config.yaml
n_head: 12
positions: "rope"
init_std_qkv: 0.0169
lr_head: 0.00459
MLP neurons of a small language model. Each row is named by its layer, matrix (gate and up: input weights; down: output weights) and neuron, and shows model dimensions 112-175. Each number is 50 + 12 x the weight over its row's rms, rounded and kept within 0 to 99. A neuron's up and down rows have the sign that makes its largest values positive.
After each neuron's rows, "fires on" lists the tokens most often at its 100 highest values on Wikipedia text that the model never trained on.

L9.gate1109:49 73 33 53 32 58 62 83 66 35 59 53 41 69 38 58 53 60 43 48 60 69 53 47 47 39 41 52 59 65 50 30 59 50 52 47 49 70 55 50 36 58 46 28 56 16 51 72 44 58 47 39 36 27 67 37 52 28 65 53 48 22 58 57
L9.up1109:40 45 40 52 50 72 52 48 63 57 43 42 48 59 51 66 53 54 46 52 57 58 72 50 54 52 53 44 51 17 67 49 57 39 57 55 34 34 62 63 40 23 45 46 46 50 48 57 41 58 37 56 68 55 36 59 52 53 42 50 63 27 69 44
L9.down1109:50 50 35 30 53 58 75 53 47 50 41 62 58 62 67 44 47 52 53 80 59 40 52 43 51 64 56 58 24 59 38 64 53 34 36 64 49 77 67 53 56 44 41 43 23 36 45 39 66 57 47 53 38 56 48 53 57 51 50 50 47 55 65 42
fires on: " and", " his", " of", " (", ","

L3.gate628:49 47 42 35 52 59 37 53 51 68 64 35 31 45 49 45 74 53 53 52 40 50 52 74 64 54 47 57 63 55 40 59 56 37 69 58 37 42 36 23 54 29 45 57 34 47 58 43 45 61 54 40 57 39 41 53 49 34 43 42 53 52 58 64
L3.up628:52 48 59 41 52 45 48 49 38 66 62 62 46 42 71 48 49 67 76 73 44 44 48 68 40 31 54 64 36 45 42 55 77 65 31 45 70 35 56 67 60 36 57 61 40 53 52 54 46 50 49 52 69 54 72 42 33 44 41 50 58 58 53 35
L3.down628:49 63 34 50 62 34 51 59 41 45 55 56 44 38 59 54 50 53 56 43 19 56 38 49 41 42 42 82 33 41 55 62 49 56 40 49 54 57 50 75 61 48 74 39 49 48 51 51 46 56 43 63 72 55 57 55 32 33 51 45 60 60 41 44
fires on: " from", " of", " to", " Pos", " °", " University"

L9.gate794:56 33 49 55 36 19 48 43 48 30 33 38 47 38 63 39 27 59 64 43 62 49 65 64 45 51 67 43 46 64 45 43 32 62 66 47 42 32 46 37 47 47 33 44 52 39 47 47 48 46 44 26 48 54 72 49 40 36 40 39 58 89 64 37
L9.up794:40 49 37 56 58 49 43 51 75 38 40 47 64 48 50 28 65 55 65 43 37 52 60 49 52 41 64 48 43 42 53 55 47 57 54 53 69 49 57 32 56 57 46 66 53 48 43 35 42 40 42 51 50 33 44 53 52 52 65 68 54 34 57 59
L9.down794:51 53 59 52 56 53 49 46 51 40 49 59 54 36 56 49 35 53 78 69 43 60 39 70 41 40 53 38 00 47 46 44 38 42 65 45 55 51 33 46 46 59 43 40 53 57 44 51 45 46 37 29 57 42 52 58 51 41 48 57 47 51 59 36
fires on: " R"

L3.gate492:51 53 58 29 61 39 48 51 36 37 66 41 41 57 53 38 65 55 51 44 45 37 47 53 52 67 50 45 62 54 50 53 67 69 43 49 54 63 42 40 63 48 47 49 57 76 63 42 44 57 29 75 45 46 46 46 57 48 24 42 46 52 61 33
L3.up492:27 40 41 54 61 40 45 44 19 76 63 57 49 52 44 53 37 55 32 54 53 72 52 38 50 34 59 37 53 44 50 65 56 55 41 32 57 39 51 64 66 62 73 57 42 29 51 33 37 55 41 81 65 47 53 38 67 51 38 52 41 50 56 40
L3.down492:49 48 48 66 65 53 35 28 50 38 30 58 53 45 57 62 45 74 50 73 55 65 56 15 56 22 54 55 00 46 45 62 35 61 42 33 54 45 64 55 64 64 64 63 56 48 33 65 19 59 73 62 54 64 51 68 50 69 25 61 51 61 56 44
fires on: " of", " from", "u", " a", " for", "a"

L9.gate294:40 54 70 53 53 43 64 36 58 50 45 38 30 36 45 42 58 37 64 73 52 31 63 38 60 53 58 46 68 39 39 47 43 43 46 49 41 55 57 83 57 52 37 57 44 46 54 37 61 49 72 58 71 51 36 76 43 45 56 60 33 64 36 72
L9.up294:61 50 46 20 60 45 41 43 65 39 53 59 55 54 57 53 55 82 66 47 54 28 65 39 49 65 69 53 38 61 51 55 49 42 45 61 22 62 51 40 46 52 38 52 52 47 52 53 45 47 71 50 41 63 56 49 44 55 68 68 46 78 55 63
L9.down294:44 45 67 48 65 23 61 37 31 50 76 57 57 52 56 59 49 55 51 64 58 64 61 64 44 53 38 61 22 63 49 65 45 34 43 37 36 68 56 40 23 43 56 63 76 38 62 68 39 61 47 54 41 49 32 56 52 48 38 48 47 70 50 52
fires on: ".", "9", "2", "1", "7", "6"

L9.gate1845:40 45 51 53 49 32 31 29 57 25 59 56 43 35 47 44 70 48 60 65 38 50 70 62 52 62 25 51 65 41 74 54 51 49 65 48 63 53 30 41 40 66 54 47 40 55 62 54 49 66 38 48 66 28 46 60 44 37 65 64 43 46 54 50
L9.up1845:40 41 35 49 61 52 65 34 55 48 44 61 51 43 62 56 50 69 24 31 64 16 52 47 54 50 70 37 44 43 36 46 29 36 36 47 34 69 34 62 57 49 67 62 59 44 67 34 61 49 57 58 69 41 54 60 19 60 67 61 45 59 41 51
L9.down1845:41 67 36 58 48 65 54 51 33 61 42 66 36 42 65 51 44 63 57 39 55 51 59 37 37 45 64 46 37 47 51 72 52 52 37 41 34 68 41 35 36 56 67 49 62 46 61 37 44 59 64 68 45 69 36 43 61 77 62 34 74 73 57 45
fires on: "0", "2", "-", "9", "1"

L3.gate98:58 37 56 62 32 51 48 53 57 28 31 45 40 66 61 42 39 19 60 52 51 60 41 42 39 45 50 38 46 58 38 54 34 45 44 52 43 51 62 42 47 75 20 33 56 50 58 43 45 54 41 57 40 55 49 52 65 43 68 69 37 46 30 35
L3.up98:39 44 47 70 35 45 41 44 81 43 50 34 51 59 72 63 30 33 70 74 67 64 49 44 44 54 50 54 41 57 58 70 50 56 65 53 35 40 57 49 48 54 24 38 53 30 38 26 61 43 50 51 34 45 59 64 56 42 69 69 45 47 42 48
L3.down98:44 35 40 52 42 62 48 57 29 43 41 54 56 52 49 30 40 51 65 72 62 45 33 49 43 46 38 42 00 55 57 42 42 37 55 61 46 49 37 48 49 45 21 64 90 34 50 35 44 60 49 47 51 62 49 61 33 56 48 67 41 50 45 19
fires on: " R", " T"

L9.gate1871:43 61 28 53 47 50 54 62 48 44 20 54 58 55 53 43 47 34 56 54 57 54 46 65 35 38 51 46 44 35 43 22 45 63 44 37 51 67 67 42 38 50 47 06 44 50 44 68 58 55 35 60 26 38 55 35 46 54 54 40 88 35 54 46
L9.up1871:42 42 65 57 65 48 42 48 34 60 50 49 52 58 24 52 58 46 54 48 60 37 36 41 44 59 49 37 53 51 48 49 54 59 49 34 42 35 58 50 50 54 56 42 57 53 35 69 45 64 61 50 32 46 47 44 67 40 55 37 56 50 47 49
L9.down1871:62 51 60 47 34 48 48 42 40 54 33 57 48 76 75 51 37 30 45 60 56 47 52 52 39 48 63 32 24 22 68 57 62 83 43 44 45 56 59 57 46 63 43 47 50 58 55 48 42 52 41 43 20 55 61 67 44 61 57 71 70 70 59 54
fires on: " |", "|", ",", "s", " of", " in"

L3.gate967:71 55 50 45 55 45 19 57 35 53 49 49 49 52 29 47 51 59 38 39 49 63 64 62 67 36 52 46 58 48 52 39 49 57 48 58 38 43 76 46 46 40 40 34 36 50 61 54 60 52 27 44 52 26 54 57 38 67 22 75 61 36 45 57
L3.up967:48 26 45 38 42 39 53 38 31 57 52 64 59 51 36 50 60 49 52 51 42 48 52 34 49 61 48 74 50 45 59 42 48 37 46 59 57 50 42 37 14 46 52 34 53 35 55 69 43 60 58 50 74 60 49 42 45 45 39 67 28 54 55 44
L3.down967:42 45 52 46 44 28 55 43 40 69 53 77 47 45 53 69 55 48 64 51 49 49 63 44 54 33 57 70 09 37 51 63 35 36 72 60 58 42 61 33 00 66 45 39 54 36 45 37 54 32 34 46 62 45 56 42 39 54 57 66 51 53 37 59
fires on: " March", " summer", " April", " February", " Summer", " spring"

L3.gate195:63 41 37 30 55 52 74 41 52 51 73 60 44 33 69 38 42 57 39 58 54 45 66 42 52 41 55 52 48 59 41 51 44 23 45 44 48 50 32 46 46 55 80 58 63 56 54 72 50 29 61 54 42 63 72 65 51 23 57 49 66 45 47 57
L3.up195:58 37 47 49 54 53 46 38 64 42 59 41 36 41 65 45 47 53 49 53 42 43 63 45 53 53 48 41 66 65 46 60 43 43 67 68 44 54 62 46 61 59 52 42 40 61 58 68 53 47 35 58 49 63 43 47 75 23 31 36 44 60 37 70
L3.down195:50 56 67 34 56 37 46 66 37 48 61 54 48 47 44 46 55 56 57 42 22 46 55 54 59 59 65 40 17 39 49 33 55 53 66 41 52 62 45 42 49 40 56 70 60 63 56 76 49 44 45 48 22 57 45 55 37 31 59 58 62 51 43 53
fires on: "9", "1", "8"

L9.gate463:70 65 66 58 46 46 71 53 63 53 48 48 46 46 52 37 62 55 55 63 70 57 53 50 32 52 53 48 68 43 37 44 59 44 37 50 41 75 46 44 29 49 56 40 28 57 30 48 48 74 56 57 53 46 39 58 42 53 61 71 64 47 54 62
L9.up463:53 61 48 34 44 50 42 58 63 46 39 54 57 56 63 51 32 41 55 57 58 54 59 37 34 61 41 46 55 43 24 43 38 45 41 43 31 65 44 70 42 49 53 58 45 45 54 53 48 52 57 34 34 53 44 65 38 57 41 49 43 35 53 43
L9.down463:60 46 44 39 41 41 45 53 49 62 63 44 64 39 66 51 27 37 34 55 76 79 55 30 71 61 59 42 00 43 48 33 68 74 51 13 42 57 65 49 55 42 78 48 27 63 49 63 57 57 36 47 35 54 62 60 28 60 52 35 45 56 37 50
fires on: " de", " of", ":", ","

L3.gate1274:46 63 75 44 42 63 40 28 44 60 83 38 51 64 62 46 54 38 38 33 48 64 27 55 72 41 51 21 58 55 61 72 39 14 35 48 39 35 57 36 39 52 32 68 43 55 68 48 54 62 42 55 29 57 49 45 39 51 38 34 52 56 56 37
L3.up1274:51 47 45 57 58 64 65 60 35 52 53 56 41 60 75 53 68 40 60 53 39 49 40 41 38 53 31 61 57 51 65 54 31 53 31 46 52 43 68 44 40 21 43 39 48 65 51 66 58 52 16 43 33 64 36 59 51 70 42 37 44 64 31 60
L3.down1274:36 50 60 49 48 69 31 38 57 36 70 53 39 69 60 38 51 77 54 66 57 27 74 43 46 70 45 41 29 50 54 58 33 50 32 40 28 41 57 44 49 35 75 63 48 40 51 51 61 51 47 45 51 50 47 27 43 55 31 71 29 61 55 41
fires on: " until", "\n", " that", "}{\\"

L9.gate1081:45 35 61 59 70 41 56 39 36 46 42 56 52 55 50 68 43 44 54 63 45 37 41 64 54 75 24 54 59 51 43 45 38 57 55 49 46 47 49 47 42 36 44 17 40 77 52 58 48 64 61 44 50 42 41 58 70 62 30 45 83 52 49 54
L9.up1081:32 41 55 72 53 55 49 50 40 47 51 40 48 47 38 65 52 55 33 52 43 32 50 68 61 32 51 41 61 65 54 51 38 57 65 41 49 71 74 50 52 56 51 56 38 58 39 70 56 55 48 40 47 30 66 49 51 56 52 77 53 61 40 30
L9.down1081:73 32 59 68 38 74 49 42 58 42 30 63 57 51 55 44 60 43 44 53 54 32 53 46 62 47 50 53 33 36 65 68 31 33 50 34 44 43 56 39 51 67 56 43 52 51 66 52 66 69 61 41 24 45 71 49 26 26 49 61 49 41 42 35
fires on: " ", " |", "|", "s", " Ref", "0"

L3.gate1129:28 53 35 39 56 48 54 43 23 34 42 62 48 59 34 59 35 57 54 38 53 54 58 55 59 62 41 40 49 69 60 42 76 60 28 44 82 56 48 47 41 48 45 34 74 62 64 60 28 70 67 56 30 49 55 46 41 63 45 56 48 49 43 49
L3.up1129:36 60 60 66 55 57 74 49 30 25 41 69 50 46 29 38 54 60 58 39 43 47 56 66 63 52 46 42 38 60 47 43 54 47 30 33 82 55 48 57 38 46 48 37 58 65 78 55 31 50 68 54 20 39 54 41 41 59 47 42 51 53 55 52
L3.down1129:57 56 43 51 44 33 43 55 38 59 70 56 50 57 69 56 70 31 44 45 62 42 51 61 48 53 51 48 00 48 60 39 58 56 66 44 42 81 37 62 56 47 51 63 54 39 37 50 54 17 52 55 43 56 30 69 50 36 34 54 62 43 45 41
fires on: ";", " |", "|", ":", "0"

L9.gate1889:42 66 61 62 39 44 48 51 52 41 49 63 42 58 58 59 62 31 63 54 51 46 38 58 53 54 43 53 46 47 72 61 57 31 61 47 56 48 38 40 43 37 51 67 43 51 62 41 26 55 39 47 24 59 45 52 62 43 69 48 40 53 33 46
L9.up1889:58 47 54 44 48 51 60 60 58 59 53 50 32 48 62 47 50 65 49 31 63 36 49 41 34 36 54 37 57 73 61 48 54 27 20 32 49 42 34 33 28 52 43 54 41 28 50 44 53 46 53 57 34 49 66 58 50 66 70 30 47 54 51 47
L9.down1889:49 76 59 70 51 57 52 68 48 59 69 47 40 51 53 50 57 53 48 36 49 47 59 56 37 34 44 58 28 61 65 53 72 46 55 49 24 50 50 23 61 45 46 52 55 38 71 46 32 51 47 66 39 47 47 44 28 50 37 47 72 41 56 70
fires on: " and", " in", " song", "9", " time", "2"